config.yaml
n_head: 4
head_dim: 64
activation: "tanh_gelu"
norm: "rmsnorm"
init_std_qkv: 0.0267
init_std_o: 0.0267
optimizer: "muon_variant"
lr_head: 0.00622
steps: 10859
MLP neurons of a small language model. Each row is named by its layer, matrix (up: input weights) and neuron, and shows model dimensions 112-239. Each number is 500 + 40 x the weight over its row's rms, rounded and kept within 0 to 999. Numbers have three digits each.
After each neuron's rows, "fires in" lists the words (lower case) most often at its 100 highest values on Wikipedia text that the model never trained on. A number after a token or word is its count.

L6.up454:548497459522457472558480547532483494433515505492480519505487450471398476473517470504508577485498459456487433525493486517504495429479514531506503546414523541478518556521567470494545514537562547474517564526486579479577497476501468502465491518514546475509495495465489530501456504510453548460437479546500489433494561533475489448558501490591486489506508492521467484541542465483418525486481
fires in: "of" 48, "several" 17, "among" 9, "all" 6, "many" 6

L7.up823:541506482494510529540493537482483490470528444457520566532498502490556523527484446505517537486480444463505475472469421482525537545533474538541403473442564538501528396528521452437499512434532554526493469500495473504492450510495483480485489485514530521545516514472467506519521535599461513437523491463490491528469461523458522512442461513556534405545410529566512513584466460493487502472531
fires in: "of" 66, "in" 6

L4.up287:510457555464513508524510495481488453510470492404499534516457486490509527498502497515539502417495489558517465516519468456520449436484446543484476471411496458461534532459538557477496547483517511485539514496528538489516449433430562443481518473475522469529457504444446449516520461440456541572449519397507536479431403565520510482501539567526503511503535474506421549472474481563513533394489
fires in: "championships" 17, "championship" 11, "television" 7, "revolutionary" 5, "revolution" 5, "following" 5

L7.up435:493456487562485439447549411601531532435483486497564501533439524419549431478459475562507564513454583560430437497525501485499544439514460505483494502458564506494526414516477455468554415494515512506511506508458547490467570498526461516476534564481501511509434482531443525516501525520448472448444483401578527514512493527531500525543472465542485466523535457510447472481466555436543497544497
fires in: "of" 24, "in" 10, "leadership" 8, "on" 8, "to" 7

L2.up897:523487458549485470480452480500469453520552473524499495547538525468554466473509554457512550419500530437471546417513515518440458540471552472503480478503479538528505490476483490523570513494437554480527453499513446527540478521528423475525554422483403515428485464459547493440579508484582537520480574527453548543465526467539551507491468537457522477521446544497543552452527489435508463487462
fires in: "january" 15, "california" 12, "april" 9, "born" 9, "february" 8, "october" 6

L2.up534:540492517395448536541477486529505517461527539469520553463564472429518552492484481573459508454566490491505470514469553541497486461437483477538502485479553550536468448488451484490456504526551424448527543508499477423536501500496552474495461596546505422504366429538487417491452536474456496417467457496527443520478579488532467464495478481457492490489472513466436498497494440530520532489508
fires in: "they" 17, "he" 15, "has" 11, "six" 6, "went" 6, "seaside" 5

L6.up633:462476482540492516517524544486495523509522573518455553559485553552489508540446470478520428555493505504535481522478518480588435471510505563547504558455527457554457504607421506448415509411542484516476501518520525427454467541512549545532591514477501600518521469501485519449474561426488479452530530483472590544487480506490514517513538429513525490545580415540511478535476473548492522556486
fires in: "of" 29, "on" 16, "to" 8, "in" 7, "including" 5

L7.up349:501481543457490452454485516500504451527480447496490477468504451501488465602495572466463466535497539509504489520517501496518535505520479608530432507491491527542475479506504489496574471548494521493515554486505532487493537500517480487514457451564452484546447510452521524449572542551486486445488571490534479500465530537509512472407458450528508379491461409486464451499555562523549455475526
fires in: "as" 26, "at" 22, "for" 15, "in" 10, "to" 9

L6.up764:478482584459511569535524536499553537503508536408541471518526531451471524450426453487551461543564489535462549496449495527496509456499525553496488474511471583470523497437495541457447560408520476506531470474487467505472472505448531439468526492459503483406555509427570497473508541576557504525494432476489467461476486507512529521571423530486479456519557510526527479542529522490523491583558
fires in: "and" 33, "december" 14, "or" 5, "jubilee" 4

L6.up233:538468435542470609502496500493540587476486481459511498475482523480478462481546464490456465478535536438487482549553449505514476507577563490617533589465493475502490494480505498431392516469465552543523511493384492515527527505523501520485505536471505443510482437448508531455505544559485580478546527476487536550517439542502484529522420470571546581529465492462532468502490461538511544555516
fires in: "that" 28, "but" 7, "t" 5, "might" 5, "said" 4, "to" 4

L4.up963:422458522516537543515432501535448464514528590537541549503499524475457422477482528432483483539456473448503506507565558396441421576491494597427437523555505505414444468547416531495510433458531442540496449480440526523523505525459531592500520537516454547491549481487506436426496535549531516567559514498504479484496537475437438481470478480513502561476523484533495513468549467464565571519538
fires in: "including" 24, "not" 9, "include" 9, "shortly" 7, "included" 6, "actually" 6

L8.up828:439512504465490542463480546519572469459568460533499538540555530461533543523465505439452485527514498514431519471470441569493534490484535461504422491456511600411455498533590577549456561440529541488506491492457519528523468428520474437474510420484513506542494533438491517446454480508502477537456478530478553518500538499450599537476524532484506419483594501481489556525488463488446486438531
fires in: "in" 65, "from" 12, "of" 5

L8.up896:490521442502424450493482458516488508563543551443543515472499476485421505488499583497509493459505502461489432487502518493496461463447473505544498463400492498502457467540504465584557523484462518501550464502511476559488507536514451509529495541445500395531481487455485478515435502498568449509488522523505525531497538541491494474482553436565497525445506468496568465502568447536533489542512
fires in: "after" 26, "against" 20, "before" 12, "again" 7

L7.up288:474573426473545519532481543506499507502539530555537546498506500512501537476439448563509547543476428462483490508510571426481532442432510465529439468521507479525446478481448525540470517529466466461496513513427483598500466482427595470441480443436537476459539446501473544462495483506519444488499474436493456530433537476534512518532493492530443531487490464501493524480486496487496408520521
fires in: "all" 14, "al" 10, "league" 8, "album" 8, "along" 6, "alaska" 5

L2.up959:485485473500462509503486507498536513568486570519466489562565466528576395574465518435477395496494474511581467549513576464485465530524462532510562543537524494479490483509526513567524521455478563487481504439451490490488541475432536568479580494501491453560461453451465450514480534467537614494523547433465506495448523482496467524446484460493415494557489452542474519521527494464511528489547
fires in: "before" 16, "july" 15, "june" 11, "april" 10, "while" 7, "like" 6

L6.up593:530427467501505563468486429473543577471483583505566535475494434439481437503555490497484506469406544564456431498533527503565457510483505574543508485570428619458476476482493549454491481512477506528476509477457497450486507465479508640492549449458513447509523481473447511580464504577449456514575444493494476590443483481444491544547402505503494501538479519468497449429475379521486564504439
fires in: "and" 33, "that" 18, "but" 17, "there" 11, "if" 4

L10.up626:572531488474486499515541494547441526511568511486512486427512598437471423545506554460467542538511504508561562536501440501474463503455451463476489476518542474523485536470493489514479550484477433488526461454566417501476481495445543558493506515549445471445449563461537504412528458564521550456497490445479460506518463566455587402487466541467547469555507526545480587576577548454443484556481
fires in: "a" 68

L6.up624:527491563561498462461566527485493465497530509453499509481438500453397514454445594486504406447446596491534467532495486473470425471548514471547484461469510591481465570493478475499560497515483517537569461500520559514503509485433477424450570507512453464494469505426478530489496488519531521530466463510523525499475437465469421472517604514447496518495512504451499505553537581460587491590472
fires in: "the" 83, "they" 4

L2.up741:523496497477477509496474467499402502525480509459484495468521603470476494459505480488582482477557487499519526487564450512480539522573495451515538507460536500439585598574544474437500455482442497488474477488495503523513455494531490457610508524501461391522455482438522533548473496488505567501535423494453538493500508455502491458510496544469424591503492471516381559525506462551495485491496
fires in: "championships" 17, "championship" 10, "result" 9, "service" 6, "results" 5, "services" 4

L8.up345:449425515453457483538544540496524405536509527530484501558475540552521525417562452517519494468404482512624502461423569490358470413456483531512417515431502559504434459478480520525477535441492536533434512456513532481480516474526520496431480465543529509468447507438521480538535511480426461521489525516468528513465528507531492505501538454525451500492534454421469547520448495434513499556507
fires in: "as" 37, "are" 9, "international" 7, "was" 6, "is" 5, "were" 4

L10.up124:460456496438495503484505468412473550496478431543629470527486585536523442480477495509549490470514524491432492469455502513456467411526515523509452518481514470525467475425501507451533519460486527469483548500465501528540500464509483530542521450467463511545489496528533559480478487471519472499433506492498520552474496485507575575517528548478548485452446482473592477570510555509454576542467
fires in: "july" 18, "april" 17, "january" 10, "august" 9, "june" 8

L4.up783:539526448541444492531501504449539514484489583527503496498505470511512544513504457504484500528448543469512529493558508553474485505441511491457530568456432545453556486514502518468425560471512450441524541527532499543539443512497535457449529451445483564510534501411521500520507472577512423560480492539468434464491482528493516499499465548387542557518453485523490504450462531435509548463525
fires in: "and" 31, "described" 9, "designed" 8, "or" 8, "des" 7

L8.up771:535521499551491484519468478458544504450529553509496499523544465497519526487506514504422506496597473538500468559440470553532485467435445467551544449550496506500534430480528489489473430472442527511511427475474472484437483515475471564607473468517490532448506555442529522512555471494474471440480529461480529530512432553506419501498465475515537529423527500441505461501541464428491574596460
fires in: "it" 50, "that" 16, "its" 11, "which" 8, "this" 4

L4.up399:448612506538527435501482554456486518505501514466463476469532460551433565550537485494547551535509516550461502450481552522507496478520441469543525483524578484493446546536485473517468494426507499494555482519488454522520461530488532506476580515491488478442487539514525500543492471572507551479529445485487452544499422555512461488511442487538460571529509578505516489456529401522516518547465
fires in: "which" 52, "that" 31, "what" 5, "because" 5

L7.up299:524447473463497606558531550482538520521512429472485541501520524470453496413498471505489488607501511501533495498573489480435476562484539465478462515466554512530498458550530526473523537483551584558445479496500490501473513476477544494489499485513501478554469547503521475499430528531499494502469535471472427495507480499518510567522532505472472480531562469516580439545493517448473458466478
fires in: "have" 19, "of" 18, "with" 11, "has" 6, "despite" 5, "had" 5

L7.up145:462483560510487535437475524568521553533547492517498484503493502474490501401554484499464495564464500466509524437484475366542433489499513499482475479463599524527514500540533516519501507373453538456499440493511533473448478561541539460415449467424535549497533517443475568501438505490543505480514491548457498495424518459464480521567472512508497507518504477482494415541521552509528563519458
fires in: "of" 61, "competition" 6, "coming" 4

L10.up359:554503532491500503433518488482473539480460481538536494498473555424498467480474496507494541543485498581503423481491476531506538569473523564529572475519547527439504469547451519461491534421548602518543539390500509517567446552549451517577516538550486509500448537464454462416491453508486507511549504515460425505557499525465584407532441508454482540520424492494518540511543414496459508473450
fires in: "university" 39, "but" 5, "completed" 4, "between" 4

L2.up732:468466508427502506461499534533427507474505554508518540487445534504480547471594486484546534571460444526546547501465507455450507551507505463501519423454499503417464487517497534456548432468477505512474607516501537465513556440456578494523579485512542507468521513521479414505426509491522489504554488481472509522529452482480570463517582474499495479410558464503486560537474484559525456465577
fires in: "had" 21, "have" 11, "must" 7, "pounder" 6, "million" 4, "t" 4

L2.up970:475462417550518473515570401548572486519554495501543490517510530419517493439524467502508465484526485475511518499538522517458540448475536477480525500489500547486559557468541542546420509429437471475524465496543457610541457496544456514477496475443530493514439484532543480546434527520521501479549528536478451511503494435501563522401494509476492440544479506456513497487441461498490517505552
fires in: "july" 27, "september" 19, "april" 17, "november" 15, "january" 12, "february" 5

L2.up660:450476516448454487517466537520518434473490623531424518466461494426484541516564588503563493539509593476494542530463431482518546442500457427482438503504377539497536542452538465516503487502585484533501588499527533484496523497525535535457516539517487447402391551546492472502516558429506485530545466509471491528488618501456424513496430572497473539540512477462509543541490480502546517588461
fires in: "he" 48, "his" 8, "it" 7

L2.up238:544545526514471508517472477495606453458477476436518510490459497481508456593523522521504481517494519493482455505466509451468512508523500484546472457426407528496464459492516576437508477548552469466518464525504563538605433463471422559534507517408574490502543460497441549497521470596435460458531522557521576484460471439473492513563473455501488490499541435500462519451472499507473520474490
fires in: "american" 24, "america" 13, "revolutionary" 5, "alone" 5, "revolution" 5, "archaeological" 5

L4.up680:485509472479495413466515512473519469528446545427491507463466402507568514442497491485530482514547464575461465493419476487499521476475481495425468516473488540432557436498527450449500470453514472483539464418552400478464482517474520420485467465437632543551432586469431559503471528498429551483465451535517526523483477477555479474549477538502452454550474511530508474547454478481486496535518
fires in: "of" 43, "authority" 4, "orleans" 4, "author" 4

L7.up466:499526484502559460473570478479554533521454459558579481512557497419422544537429529483491467496396546532506481496537547510461475501487531525574496472533476552475523533467518506485542483444409538462511526490544497523481492573440559480533524553476415478567530513556511551526522423509442537467458456476506468480478375488471497523495557514536468543560550483517526502514560529501514551467524
fires in: "a" 34, "the" 25, "their" 4

L7.up153:467485542517495469540518505509516501430455512534540583453537464442487509445521489490440402459410446473457414471550531546435491426467493496444540564505461471449551543500534495519551532486459554497498516516569506565424471492531516533476495503499455550463514564528501545487498490472553561527501541563497475499475452540503532507501494558424463521560425422512555513538510560524465478506493
fires in: "s" 28, "his" 11, "the" 6, "released" 6, "albums" 5

L6.up781:448468499457513518616521423465557550592507517459490523475436521573492472440517501534538442478476496448519469543522466546467463515453464457507398436504573553558539509568464469490567523503464491479501441476516551502535496498528455548425469462505514494474485497544482454469440471529452560479579498490505427484501515505506529496447552568455462537482536473508452543493511490540472475523606
fires in: "september" 24, "november" 18, "promoted" 9, "october" 8, "december" 4

L4.up377:493555503510463498426505512502477486455495517456568493530524459472436497472491517517406529505510530559416580506497484450611559541477436502534444477524469555498492445450507408481544501491509475494501524441579477469533471435424447492563487555497478508511474464491510486551443482523533468474520462465470463502528440462469475568458620511528551444544555531423481499463518474479534459533493
fires in: "last" 15, "first" 15, "century" 9, "sale" 6, "original" 5, "youngest" 4

L4.up1013:515464525480489496485502539507481485531517494529534521446529485502509481548520559504534514415538534521468468548503487493497544515463484573455517512439516445543502538533519471493499541512493491478512486506506570533491523508483477507500457467592453515478513490500532466456480513531433480436490489536528542499493534528510482581498510480555427556504400506526532565545548428493458494488508
fires in: "in" 21, "on" 11, "career" 6, "various" 6, "several" 5, "division" 4

L6.up17:496490400614553541471530607505569461471501495439514506493540583477463553513483464495518489463473531520527566523525497504499509468532598512443527477480467553435472487475488474496622492561506499436551517550411501453495553480466601439497510460505532605457467529523515489458492537528492549451479512505477480517515527508464545511469462524485554504531493482444513533500491440474461433506423
fires in: "of" 61, "for" 8, "on" 4, "and" 4

L4.up706:500575494478494468464412511477524473504391506561506488456553450508481490607420502491408412461532481485545516472455504542526456492507463518537486497460521581516412534490482452513480537528479539511485511562468494521512482520493512494475592556472554475468508472452447471548514529545465510475472484522509488499431501522421512528526547465518452473513544558519504517528417499473381538473456
fires in: "law" 23, "la" 9, "launched" 6, "lawyer" 6, "laws" 5, "valley" 4

L7.up156:513518436459496503534478560523524523475486532513528632530566482539578555544520509462520539455474507509501559541443567499458502494504469552536425534536441438540473527510541487559493449573540542563439471492442505511597520482462485430467544468528509539517492486471483542454509539528457499519498475515509554576451509537462478463533519515524509560534520530494501606551534414519559518565548
fires in: "had" 29, "has" 18, "are" 8, "is" 5, "were" 4, "have" 4

L8.up676:533542475514502590476506540498513498535536532531541501545456432465519459515482530499538531507495487512500516469570554492598506432451513500551467528455573490476485476527477498515581572414463487545505546495501468534506428492507597490550479536455504504567480507514454516502485476539480450465516532531537507547505430554513492448474624437549509503491394510491482467438516515489531589442532
fires in: "after" 17, "a" 17, "of" 11, "against" 10, "before" 8

L7.up9:522493473504473497469487518595473533520520518516478558528475466437544544539540505521536511497441482530529487474509492464418424508502525443626471572461468547455507483536515488430517500557481475539529464501485488529466512525512527409535572531510547539475451475494541506537460511520446453510409556521536498476539523533482452551597517508543483511432505451587505500508481555523494513464491
fires in: "of" 40, "with" 19, "to" 11

L6.up194:454457511531538491506536587473528493550453491519465574482551518450564457435528432435543569494459531606456568560543456514450498519509529523503473461469522588453452555479487485556565481503578494536504544509488503476565512472522476532475491484516492525488498457513480533533499518532461557505535484491540475479469508559442519540515466497494506494510535478525519468511453542460519484487576
fires in: "of" 40, "to" 17

L6.up743:530465550494549510427494544487525506517464569569579495498429535470418541397488512547500558538485491490481529501443531481477443506486466477477496498463496492483488488518470495472538491521481517519473481438513461514599572482549569499449472538472506450517528523505528430511470549520466500508474444446510421504516394513514465524515475497441525532596445495514575504486519535546486494548528
fires in: "school" 29, "the" 20, "april" 5, "there" 4, "jiang" 4

L4.up584:482493491464461428405424456515554486491478620527476436511479469501479504531522504500462571500465574495433591553554497507499460449466516513471501456544534516460448486491474517487494536449480525514424462464540506481518489460518565517488565418538566501500500491493446484585471492513527529476513475527515512522469583544576506446511480472515462476513511464465527457471477533538489466455568
fires in: "by" 32, "with" 14, "as" 14, "against" 7, "after" 6, "under" 6

L10.up269:519488507477538507480495551421497534517489522514525529488457530446428529514431574522505524477471488498471556523590504565465506449515584473533440483407504565556597493481530460508456499495429457499497560506532502541513542487524550464544530576556514481471451523511518538502505496565533496466525474445508479455499522417485510472537513544451497441524452509510443545493497452507465507460478
fires in: "the" 17, "after" 15, "a" 11, "against" 9, "when" 7, "where" 5

L6.up185:502536513462455477491490460413492512393480437511548542503485517537544466526598528517449444530498457486550475509482465489462550466431495507530473475425503495442513490507487525525532520461500510514565467509542552474513474551528550482531456489511581551473513518485472512475531525442506570484520477431471516553544497497482587386546491506472508456500500476503614566432484498507472558490501
fires in: "between" 35, "have" 26, "also" 6, "having" 5, "gave" 5

L6.up249:476473528453565496543538417557492502477518520474416532521411584499509510496489514482484494535521506429446490500581540459519475530458495542526464602484554482487421442502453441545574617576531542449506540528494497446545519437475485427549431505527419486484429525534496543487481469429485538454516553447423475505454419501470534487551531453490438466422512483510486534470508470541511494534463
fires in: "december" 19, "september" 17, "october" 12, "connecticut" 5

L2.up781:470458478456570522563482488541446505522453521486517535467481459504450473455550544542434529444452525523548451531542469525591464479492488495413446456491456538513495447465582532451508533478506509535482574484452555443510523476499469530522582508551505494494519516571473486488506521461537518473523412451476467494508482523521446555539519514513495532476523532461496570476488500524545525536468
fires in: "him" 24, "its" 11, "it" 11, "himself" 7

L7.up184:513445591559489521512497480503537483461442454495549447455483554513548480506471484458513526541429434523462517474485510543484459470533450476521510594544434499472530521483530492418522480505462506443487537539492543484625564532477451509458510479495473518434529493476556511435491527510472498465438528419477479463465455480534550450505456459515529503516488530410557508520463541470543481452470
fires in: "on" 64, "only" 13, "one" 12, "once" 4

L2.up287:405484549472551462481553445524498590575520458524504466455558549431571521444536490531522575500487466531466539529475458474453501476518495508482523534528492495464499484542516481501503522438528602521467524496472437473575493556514480420468439517454510526533455488580495466516432515513568519553540467539479486541479498567490499506495485550528417592552493499543532477484449434520509429539499
fires in: "university" 33, "teams" 21, "reporter" 4

L8.up999:534476496486502499491477468537487550535520514528518497478509601502482493528521485580495461525502508468550513625463462441493487437534491500533419469510520485526479515505464520518523570489520562457567477526566489494497480480500604453433469534491558458515522483503582536537502515435434500525431558506510478466451414469449468516584516507506586486550447554439476467563540453566617510454447
fires in: "the" 48, "eastern" 7, "there" 6, "century" 5, "km" 4, "then" 4

L10.up146:482497502483494544483553549456530488572501483570493533472476519492514461498520476524527491474505506557480478513481576521492481519483522497495510524502486503510457487522491451500496452548489513480475520481545494447559463424443468513501503455553543486555513561464427523495536618498510496576504448547507440474415517530591553513469528446624425466480523457474457534517478500411533486541498
fires in: "to" 39, "in" 14, "with" 8

L2.up112:497534488452493487554531445545476546521496500511507492479452554502528564420413493545539474538462480407447520446540467483440586508483521449480476495548510441557446568500484430463561540443510492531544518415489476593561512506481464501513445517506480487565485472540523487578443467498457499406571566509520510463475474522527522468477525514558524465428491520534499472485488524468498497421526
fires in: "film" 17, "april" 13, "november" 12, "december" 11, "march" 9, "september" 4

L7.up6:502517455469519517526481564410503497522534536506560480500589512513549511449484515494535464487482470481474474493526539484487435505485561560462467500482478586544514539532481486606520461587560510470450498508574500481433569461508489438436499481478521486426463543463477531535548505495509531537508522539427487518457518554454433528570595528521450532467573496506548477513556474476501531505497
fires in: "with" 46, "being" 7, "among" 6, "within" 4

L2.up396:471489482457461505468522530514483459504414526492460522557544477480502437499490537418542501489510520502548419516496497585498523506530511474480471505468533493489557545521490475441511481550512463461533521400466554570463483514468461523392544519450505436485577494506509501539572508512477501479507439562522452584508476518506499562484457530514487402430485492487552529531485455516535546525514
fires in: "university" 39, "division" 17, "individual" 7, "service" 6

L4.up84:546479437506468536521499495580532482466550467515534620437502533530418447458483513427487472521405454455466468534487504526534468468489485483508534471532543484491515565525529446535530501461495535532475517487468514515502466458514497506531477506449505513463507528432455494495435526472490590477443449491445450485505483534452475436560491473454444579429423466498553444478533510525528520513534
fires in: "of" 60, "two" 15

L2.up25:483454470483532542501454514522461477463496427508497573522524506451504525533517536509398507556522415449448486503513531496537471542452499436527445449454466539459473519410538484527557517518519540481505509521523514490494512520480503488537551543472529427528510484538416466435603481472493504468530516520465502533520589523528508481451466522535538509480521542523529533409582501430518495485526
fires in: "had" 50, "have" 29, "having" 5, "made" 5, "making" 4

L6.up838:509471530486436489485503455489410464518545534544531518483498520473459499534470516519503502501487536488522475558494529605537433498481551578516522525456515467507477472530535528578563496506444585489486506551555571492517477486406566608467583570534475521521488455466405566525506478482489462479499513526499539552470484514542508448444572511400491514548466456554517473492483471506475542522517
fires in: "his" 20, "her" 19, "s" 9, "my" 8, "family" 5

L4.up612:535524442481464510540477459466522499479465529473511527525532495551471531523484539491556488497524481537500586476549539422462483483462579488515525514487499497532494447570574469464511443447490452521509464512466493531539563538536477518473494588562458478480459511490446516485522508516451449452502478472513425541454549553503490454489473474468464521510454443505498502487525480514500449541490
fires in: "while" 38, "some" 12, "white" 8, "had" 4, "despite" 4

L6.up950:478481464488428482551494530432536532536435538508525554526552529466472530500466465450500528530541495489505480533501519538497565487528499494535438522528497530491475560414489451443501495414380548517603527543545542562455449524510528503438546492521488451532471472486527522552481495498452464494450440460569502447474452545510535488470507561461457468460400498489445516425518499560535522549537
fires in: "a" 49, "the" 10, "about" 4, "la" 4

L8.up663:461491491476472517523543519555444529471494470504479488550479531543431531473548490505569484478523528443561452499482494524490520543503431512590479469560585509494511490489519535483563530483502498473501495514551497538583565570446448558447497496515486477501452449468449413502491548517465551517465511501471423489456566532407428519515467496527460491458480442421523493480558429510503482502525
fires in: "the" 21, "some" 9, "these" 9, "each" 7, "his" 6, "every" 5

L2.up125:521502484522508506469476562534498478454467518478434472467510445498521488513518527502441455501519476449549477490461507456515489505454458500541544442513483407544509530486551550475473447490509565438472511539508471563561555484459519457501454446523523570487580556498464467489498459430440519476525478493498607521481422565417463392529489493513487505482482508524474500542584528492476524543528
fires in: "were" 34, "are" 10, "most" 10, "all" 10, "area" 5

L8.up30:513558466458481459461554500456507516480483545537522601500518547568507562525500521579453507535452497438506488553494495523490482446509477520513463498501500439514500468579598452465457447430555511523406523605480502557524552519558515458507469492527567513572436525498453513527424555520481541557456543510590566509474492506473568551462522547586482450514482426595545536481547489397497546484538
fires in: "of" 40, "won" 15, "the" 9, "received" 4, "went" 4

L4.up720:542436431576492513403518502490493458508518480557539532460476457458529453461488492461481550515484468481464507492535490481516417421500477461523517500538486526423470453476564484497493461411629494488521509487480542394501522449529477448534502511528526433546508549522527510551503485411520571497447444476449430493508436450475510470486472551557453468488501515527479479547536548456505514543556
fires in: "into" 32, "of" 17, "academy" 8, "became" 8, "continued" 6, "it" 6

L8.up302:554523499530512515456460515448470549525513456462478514546502428454496463479500506500483458587502525436509465506479457469555448473454535513518509599568552475486483404575529480538500527514573518488487419555560524447562466521495468515552488522576535573436528435517505521476507537471501550454429510539508526503519547488569426509520557600471493505496518424500466424440497487556476525488539
fires in: "international" 14, "national" 12, "original" 11, "natural" 6, "addition" 5, "professional" 4

L6.up315:475584564455470483489559508523517460500470567477531531443541473514398558513530550523503474490457558494600521530511476537480493442509545522503473548473446550489516523450509549471505545561468533439525482548540509521494546479555530490472492554470520506476469435565534507548479511484491469489477463520549475458478533472448538488495605523514450470520467506502539517551502510479500499453497
fires in: "a" 47, "an" 7, "the" 6, "only" 5, "several" 4

L4.up414:498514514457575509478438551445503462465465479486534476497475474489482540483514525481568542546503424523475568475455551475449439471503564558592517512491483498514525473460460505543541499456511491508492519448494456494518519500484515559465547530509488498455494517528430533495496474584488492437487465496532476574511457577540469529526466504465484591483548463506503517444493493514529508530512
fires in: "be" 26, "have" 23, "is" 10, "been" 7, "had" 5, "some" 4

L6.up64:546539426463517434468495417550478518511538499563535559519499514521486521475498526472466456570514551486504484463506471493491433414541447515501486525476588503506471493551517486488515591460557533501567541466579529478642539537486434451463494545402579525509523566450498499478461443451534480430446491535548489480475523493458494458498538471439508561546393528626415541573436480505506552527512
fires in: "of" 39, "about" 5, "supposed" 4, "substitute" 4

L10.up600:466539526494396503522513499503518407506537479534542514441528499515524484463517455468489467473519549510542501513515481474389516521459466514458551519472534530518506497514491487418501495468512569510490454484491511436522494486500495508490527428521539504526466521454514474505503477501525545525474481450525567530471505520511516487422537499555519490504544483508542566526573478507525469573514
fires in: "october" 17, "july" 15, "april" 13, "november" 9, "june" 6, "january" 6

L6.up1018:462538509467530494491525436493575562501503498558499468485501431491442509560515456535469474476390580518483494453453523556433604481504419520460462568515457498503528465527493501439514504466480531513479502419469492503478493512570480463500547539558585561520455559528516483468508509490491461619469474448511473423490464491489494579489542535520463493559548436465482428502482470464534565532537
fires in: "a" 31, "elected" 10, "research" 9, "new" 4, "former" 4, "great" 4

L2.up755:496549557456561424435470506460503508520537503569432599500491510443536514491506530564478472535495537424534523585460529464545456537526451506489536483539529473464496508516449455525495510530503500503507508478581504443513541496443505547517500485489490479556470459542383466532542485451533507517472529488478511528450485516479547496584530568434454513524439406439548527432503550519522561530530
fires in: "s" 14, "his" 11, "third" 11, "any" 10, "new" 8, "their" 5

L7.up818:532540545589542503523459513515510442488556512423534497521522548456512419484472454431543508538437522515475478606533539552459574528464459481495530529531520509477498400507507504472505515431522530481563501518481493492494525507474541452486501502492451527440540508503567469489523545523465506555558543458546539472535497490488541512522502503518476581554497456550541507533473522491569433449543
fires in: "by" 37, "from" 9, "of" 8, "with" 8, "on" 5

L4.up943:570549384483447462360490531470389500492492492491470521486558535565547526497523545528500526482518521577508513527456510469500532477460518497420457505413507542487494492549513597497488492495541522512468561482460530517483524439501412462511488496489565555502439497464507450543460517496505508506486505488496532489462532477461483511462540569515527507557451522453484526428508500444526467530519
fires in: "last" 14, "first" 14, "life" 11, "four" 6, "fourth" 4, "wife" 4

L2.up26:452503458466496526522519552482442485450458508485547556563495521450496473496489541519489443542489474416466491528514545494410446549451552509538499490496450518473479489484470494551467498546498424395467461503522452406485458456480550479552507530516513460482540522514449544451468474484498503467512460536439525596483476490514490405496518511513529500448568525477512529426527482526477566461474
fires in: "also" 32, "been" 28, "not" 13, "were" 6, "was" 5, "actually" 4

L8.up971:518583401475508452463420541451469515472505504573504506461506392458520526504505513484525510532504524500515426510527531487509522493427458466506427487550461484553464440495500522481487468484479562492498483506517511519557491444488549539429508452489534474450519460489447559539522566444531574559512475508451531502428615541409501517503482605573565490463519524482510444560550508515507512494540
fires in: "also" 22, "all" 20, "al" 6, "although" 5, "along" 4

L7.up41:501491500527437476453467485515468452527427471489526525548496466526563565578504479476492547479495499481503497493497498466493403510486437523505536477500513469528535412473493500542565439454494538501510521562504542478485492539475541538441437465471517453438487425494516468450541479492513451502531516509512459500494556451489595436547439573558481481450519483547436528525463605517517480496531
fires in: "also" 32, "all" 12, "along" 6, "university" 6

L2.up453:495459560500401454456544510459479484475501527505574490549545468560502504489514418469454500491500488487496490551492453511554507491521453560484574578512469587481443582542469576535508475457439439474434524494515486461571532500572521474485502483509505549464499516547497523551503489505455498485482487568548553514432525472492526465578522465488482595491493488468492458510437536453547534420563
fires in: "on" 32, "by" 9, "one" 8, "race" 5

L4.up981:524468475522460545485437491556507526475526468531457474558495502503479491603465552436544460470479475508552494461483466505494521470496454548470514510482539554488523529473480452448438438491489455453513478545554519580533494521543459501499542453500511511491471525410576420457515472407519521526558539493528494517533523565519476489507521512454546414490444404481555462488449493450531543513552
fires in: "april" 16, "january" 11, "february" 10, "may" 10, "september" 8

L7.up693:472497505449572488476520505483544452514440495472547534571507539456551572440494487496537454510470497476524569435565476526474492522411593500572506530575350534443507557437464451420446539504516531510522497546505486548469481481511514505480555425519467528521504452443488496521531486507457511449494511467518531584435492525545491472454446449441553568458567459481545567466486442450511545514536
fires in: "been" 19, "before" 11, "adventure" 9, "be" 7, "ever" 6, "every" 4